Weights of a small GPT-style language model, trained from scratch on English Wikipedia.
Training: a variant of Muon for these matrices, 900M tokens, 6865 steps.
MLP neurons of a small language model. Each row is named by its layer, matrix (gate and up: input weights) and neuron, and shows model dimensions 352-543. Each number is 128 + 32 x the weight over its row's rms, rounded and kept within 0 to 255. Numbers have three digits each. A neuron's up and down rows have the sign that makes its largest values positive.
Before each neuron's rows, "fires on" lists the tokens most often at its 100 highest values on Wikipedia text that the model never trained on.

fires on: " in", " of", ".", "ia"
L4.gate3920:168134095118168174130139113087118141065168096113125146160203176115099157126172153103079141115112176216136114107147124133130129150127215135098088179143160188156124133155162168176161053070125076111071126147148124073113132107102156157154085095127127083123143141158166148180165128128221123170107110023091120088174128123151131179167129124105143133134136143124140101115122136178111176134159110150120171162198154102083094128132095098105170130195118068127093072176099104131168128117127158103112137162141112168116177121128105110151143092146165107190115147119178113138130141073128174159
L4.up3920:126128084166109154149140098105127115126072132111101106142171188114082150126129105145094102125140139119155168065127065138103087132135150152148154122121093169100084149147115072136170152136190090060129125136212094058099128148148156147124099113158116140094092162103154082143163086134115111101133144160124068075134138132119154200090100160133116119094115110046102155146122117111115139094101053126121107162132100134164100125107086114028106113104089106095111092157094124108128112096167138098074084148128120095089156140121112113107084137141142072140089145189166126117125116147132173165

fires on: " and", ",", "ly", " or"
L4.gate3657:067177121129119138154086081140099157158073125104149160077139169082117131146164094155125104082121153144097109072061130133124175113108155119130140128135135137070118130080141124129145142124106178192145115099186148110134148146108182105104189169103050165179138110084132164077093126158086075083081114072151079057164143135124125162151101124124102119141102069081116113110108158135109115068132126160122136149140106113115153064085168146140107115159141144149109148185165131139127121106129095138145125140090162091180159155165141146088121043168159058120164072093161165166163113176111157098
L4.up3657:137089137092152114095091110206079171186053143132169104083172160123079154181129117131175080111143118140191109148091070102117093138151128160080091127192170113158151112106192109105092156143045130144186110127187153118187130152097107113107103157129149163120163106137123128109107171131129098146131082083161135134116123048120091152122153090111121066078171130146145074154180151205089138095104090117104153152119089128090149058116113118136141132075125112133175126132094145145120140160125091145148150120148112148195128164169100118103132134160107088104165107154136103097180133105136151105

fires on: " in", " of", " Chief", ".", "art", " ("
L4.gate1468:128077130113122108091102118124159171142128136166121140107106186168189135168163148196105157105136176059139146099131114127164132130145117180105093135188148140120123143088122121124130102143181125076158096180166079094175114069115062107069124129108181118016161066127119111182166145054136163128142161100092183155125141166171161163142103163114141165123071130088119127093160166152156116091166164070080137164181064118171065153196116112101153113116146114138117126135130161124121173122101090119106172117103114138143153131101103134145118124153118140105066082141126102144123149086146130100
L4.up1468:117163072134120104135109099086136096131119107113085164133100175149136200168125220171118154101120104146166125199141067122154102146122103158120126164141133107104101184153056075153101103168122174057152158156059188063080176113143128161143169089127121180106103113122173146144143086158137081139145132127127146100170114121156122147129130129137152197124095125137146139076157187114116101088115140116113144124155157148174031139153083128066137168092104106131099042152106116097087160122122168134112160107105097182057194146115059168111093126154090102124120182146115111143085095054178148127

fires on: "'", "’", "itt"
L4.gate4051:149134118136130146143083087133097151107115113145144183151210136093149165095130104151106114124095076127132157163103136161086138115157111080083156114124150095137170101122162049161136123069169132131134076168058101139115138118114143181139116107090130129129086139158108132066189117101118160167103120193200168112093157107050090157147123090133109129138106137110060115143069137199111100028121125154125111197120146150124129129123152138111128108141104081067085136114158163138059200095063103161150102086158134136120147123162096093078127113141170165100112107125151158143141139134147156152
L4.up4051:090073142101087136084133132144123142122106135146104140155152115115063211123134076138160154118069103110065144108133152166125054146178082106088110122118136086115163123146062125166091131076119168088121138104131088124074106126139143140117184143165148142147147185193141132075140083150145111137071106145124160159089128145132118136131107119149180080131096188138111143125144106196179103073103131148156072173140133137080113130119105098125127098209147140043055124144121148133081196136127097178161168175202165083089124116120110100133087125144172121108099065155145069201090140126203153102

fires on: "'", "-", "c", "ér", "’"
L4.gate397:130127138099144103125179151077139084133110071146157098163130107105093195131150080160125094131144071146103126128062072061110093102169081142112144126146115138090154182112150080128120166160112091097146079152071128178085072093126116128095150147146120143120113167160122153104171118128114112104171090121159121110128138086140146185146121117116158117109111159125160192102104112144053095117158130186158163107136074115124063082109148129140085141171077110182128082069099120141122215136124104111080126084114190194119084105144129142089149082112122190135095115105137125080131113133107113141
L4.up397:135124145159158111150085112121104102123151101126114255116182154110125139103099125085115088175125105104172117083151189162152103151118145127152167172168135131076036117165125136188146097126085089127155142063114154133082091108138107129152113104103125109159139097120127117168119056134112132075163097155080119140133144061119158123137118131153137134085127144125120169082126135117163148151136108133083080091085197119130172131136088157098160116163124130128107145130111128119089133174134139142000183140140085122135123129096100138148151108165108108165101112151165100134056156094132156108

fires on: "=", "–", "elt", " 184", " United"
L4.gate2344:118150114115117118070145094107137174138109189101117102095104128104137174183124175115134128135199109132151141132142168107116102154110146113160065162113130150158152166091120131115166159129126158125139106084119102121102122140147104139180096121175134143110088203139091184132116145151128149127152113131152104106118152185161129117109135108128149102116168059130124066195108133139176106126126102125118160097120101153080123099143116095138085108126096084170109144128092179090148079074098132113150169088112146200160077085091078112115060156154161115141137090144168122131085127079135153071
L4.up2344:104131158123121059099103113143138098157137145124111089120108145114103097181092130122092133133104102136137158113165134171133117143133215096098057141112127096116148134150156093126195144124145158101096149119179131083099119124156109057152148158121143151146116110117127155116118106081141108122118148170123116114169172171207102154096088118118119139147127150142115127102094150135142115176158138077173074104132126134102137123118128145139106214089128077151173134060124089081112119106142140134124169093100136131069143135153094115080106114064131136115169088163098209133144106111172100124

fires on: " of", "="
L4.gate2587:119139082130109081112084159062111173159112134125134182071163147143077154143140144107156157167088135089123176104184131104192129129131142100143115178125151124114140099140136139097148134145080139164142135165169120145119122101147118125149066072201091094101086133114128140161131064129143152162123107075142080150121130176153145117049156144066143105182193029111142114142117124160071148172116138121100140124081146119146121147137091142096121149131148076185155143082137173144099131100118159097176066136089104138086147078117168075142106112132120135077132067095089112157065126143127146092
L4.up2587:032216086091086095171124153120123171152062128126074115138197189159112152107101156122160135197155161122156137113184151175170117104100125151139083120120079169136180130147161143118145097117155096143167122101132087142170109173107090105124162098093175131078132057114079144141081149141152130090127130076145135189157129130131189131107136098121141087116159119122134142156161047154130118205110133142093123130075154137167171179130135175133139123199137126186093120137174076130113144133148144114097148137147103120132084096141154111108140151074112152146128151198146117072123144167140163112

fires on: "s", "S", "ko", "os", "nis"
L4.gate307:130147166196107142110125128117144085121031138089098200172137085130161120110155112136139119090101184127120122137117156127111120165115118095110143075082129107173187142096126083164139113083153146144097166094140197105159083086162100093131145158157199182153101115081165146167153124104091096143097128174126119129049102164125116149103088124140155178126110171149129175139202076194149138110132133135135145128114136141086138137114138155135075122110135194190149142077075124156103157132113155102121158069174124155130145188069091198116078127139142122124135135115111111135136121136171122147
L4.up307:117145168124134092115114095100106075170087143132100154073139161147147158053147129129191108128141183141111060107133190127148142150139109181059134181135145149191130056110120118123127112082116114117128149157124165188136167112135132104198107207090135142111105149170116139130155105138111156125132169093110115116131122114160058105071131157147134078116083117143100165110100172171128146223136074126121130149127128124124066121191146160125235139157068125109119142101091133128181126142110063131116167182164130144143147118107171159128082125173129105159102089117124142132053102093144083070

fires on: " of", " back", "-"
L4.gate1378:108112099102106074185070090164111151138140112126096126151100132100154038126112114102114119127095161104139139129133137127124138147089133151138179192108155151123073130057149092127109137083148179087127115107131081152189144111160114145145166164130160121193128094162147098124203176100132092145120145115103087118129140142129134102101135054172148134130089141120104105103154074097169156113143169148159133140102122137087173137080177151102140135115098100104144115119124098085137143152175108148129079079156114150147119142159118143111102086110115083151130166088153127078190120150076123150
L4.up1378:132162136070139113112170072110134119195139098147110153179119126110137125124149122181168051128115127146086112163197162159134148084034058103123125177100146135193129168139100155077143129107119116141158156133149043138159123089218105165127074105139124097122113065151100115149132154156088145103168148104133143106172132075137134149083121144197085149157121150162134121115072093132109119113087074140113136145140092137133198130133202075089104168153107149098110103121100153115120102091107139104154107122187129115067125150102093149102159088121102112226126109100173151136107196165119113140

fires on: "=", "-"
L4.gate1981:079123068118101060161105101174049168089116097158146170077147106092178073107149108102166131137109124115159116167176115184105092154112122144071085172068135155180123133104141104122163115074114075070086183107182146152167095111144108176096085152141111122116134145150145190157095125144128127109142108123154134154150172098133142124095175112173102129117097189151087115115150130158102222119130049160115126107127081167146120110099102145116126095152099123140162142133097088071102144170172134126109092065158109080156145107123176109130158110113132189110150093172131146100130113154129123147
L4.up1981:106131146090115057129121066160112138094149154118160176057159076111143107111176104137170107160100112131139138188144119199140094117127108109085085163093154153183097114085099105164136130123132084052117166090148092159179118141079121118096120133108118132096129144111135169159088141130158147135164118107108190165157157140112189089118136087149115166147123207119112139077161113163108191151129096169110169101099112180151131143126142152100088129098094131094185081138173120093126151184151084123123112149126068120169110104128149111104131154098119130122147095155126105118123184132158101107

fires on: "-", "–", "gan", "men", "itt"
L4.gate1952:076102148152125053153142172138159108202157129175146152118131120133109113177156068091169153119074122140138128072096160138089133146135114077115157109124107109110134165069078152119175164140068102121162097157116095127176106164192045151146183146114198178172124115181191137088144101145133080085171106145098108151095187098101092104087168122149122142178042125083109140134082166115197113128099123070130134108132122146149103116123124106159114160128151115149166161099114197129169148122066134121125100076179087121171179162098133080167171152106166140153100136137149086121146122128056151146
L4.up1952:134136052158125166149115085168180135156126107220156117122066125057105068166119122135165179088115147163111076104087097070092134167154133156071034148121117146147158148104133155102134155145153116068169136129121136181181086132130115125104112156125162137115136175097171158112142117084129155158166155172153143150095178136110097148096139159123157123193092145096107186155127102189139166138170191096067180102101105138123163068175059116133192154087135131115067191136171121169101111124130140100130152119171166173158124130175111100112152136107129130132088109165083116096077109092143131153

fires on: " and", ",", " after", " when", " until", "s"
L4.gate2929:072109131159150126109108136162153031148069098155145098088070177114134111158165120176127135132102127149047173134112100135148174139099149103076156133102154140101138154107179135174177160180145130191096173104131123110091102146133138136155097112120129129124130165124141127132102128174137158131072139066083100083084224193137187142121129105155149143123130130088106115125154156049114120070145139094151109182134065193198122082107186170143116131051094144129112141116108179107162110145150067154108153104114138116063157102186143183121143089119174158083158141142125137096146142143090132138
L4.up2929:138134104147135183115174054148102108173129137114136128010096177102078119162200121096113110171166115134062144120113103128112151107131143186103155126085122113142152162129148102174116119110167148181104176165129116086114088143132118122140120092129121185149143109134155106131093133155129105102088149135106115113080123114089100137140155122103106154107179193131099098121139096170141154082067156102173168172118106154114155133152169180047104122105138182135111145164192109117138083140111120148095148141175121157099054136122090149117127136084149102153151130129144157182116079148119140110

fires on: "\n", "=", ")", " of"
L4.gate2858:143128145150122160151131108155079168141081110115116090113142154120103167067130157141116137109132150110107109130172104135104178071131100130190081075101189103118154121141148116098153177091168139110136126128155080132171126150075083138177110154101100155125147177105093074171131114092113086073092117129091063194158160068122125170113154133149070149096181159116125136072111098101107136162138148140131144126129149097131194121124160150105123103036093085110167119093155093139159139101096199092126121062121090143193091104151108158127209171087108113123101098126176156121124128148143139177
L4.up2858:130170088153106157131135129116148136171109108121100026099136134147121180091113109131147105122126172205163114164180137115154108124102090165154140132126123167100138106126111157112121129123144160134135130117135120093148099167131133133107085138076161107064080138104134147105155129082075099111159154095111061150132127075172196174108131185098140126128138113142103135102112090116098147176113154087104140109190133131168145146112165129123097143160124127093187102096123124073131104142101183099142147128130075174192111110153097062116156126105146113100152147121159169051106102163148159129

fires on: "-", "/", "–", " Ja", "ores"
L4.gate679:057123161068122075132130109117071217122133131155127136131171163084124141171110116152126099067151113083112098164181089141106090135112117098166119174067157107078135123082154146221179205182126135126108127100167077124129093155139082201069109146140175144093130162144138074078151174205139102155136131106092120103118098114062117101103144089098200130156089149113131137101161144125149081144117096118128133130065098154040123130137159136109192154160110119154106176181136093089104083103169112120119155085157158163139120194119164141132159123134156128172194115115124171120100124139131089133
L4.up679:117140153101138146155114149125183107162099116180114102098107130056132162103113092115102127105113114165141113141161085123159156103089145082140081118123152116113155107103119145168159124099123126048117184095153073133140097171123153096105118174104157129192124157099081131116124114069097123105058103133143164113056139112179125159120122080085142058116140157138101076142146128186080112142143148113150138140137121151129128171125082112101178126173061119210124165136213147095123172142135102062155122087136137151082077136126143110209126148122117109146118094154098195128126101125071160110

fires on: " that", "s", " or", " through"
L4.gate3749:050089153091148139077041153175112129162172144135185115168113173111133132108123114146145119134077134112108156167106169133113166152107128110080115119079129099113108135128150154138080157111160137084159155083116159094079079168125148137146145068118155127032129083146121129105130134150113086135076075121153118148146076132074099145151084148172159179152107177099124148152128148142142137116160113075110152136167147142176174093099099126138103150085109138170153141114099106106111082158102163126140152121114082165093069107144180150114158141162182121118181087071149098123180194142128113154
L4.up3749:059125054132184147121192159145132147145186131084092142156062098158109113151113166126117106137129141158072079172119129145129124093048149113100068139154164140144184120080091116118048132118126127093089140110112081127156107082130111029184109109147132108155149131103107102134169153125125159141124127124177103085066150107119158122086130094146137135101165157143108138105145168156124107051114153138117101140136134150088124062130146174140140169093136199107171176123145070160115066148114129128149146137121094138093177146147135158143159134170112190172135123079167084135136183104119147093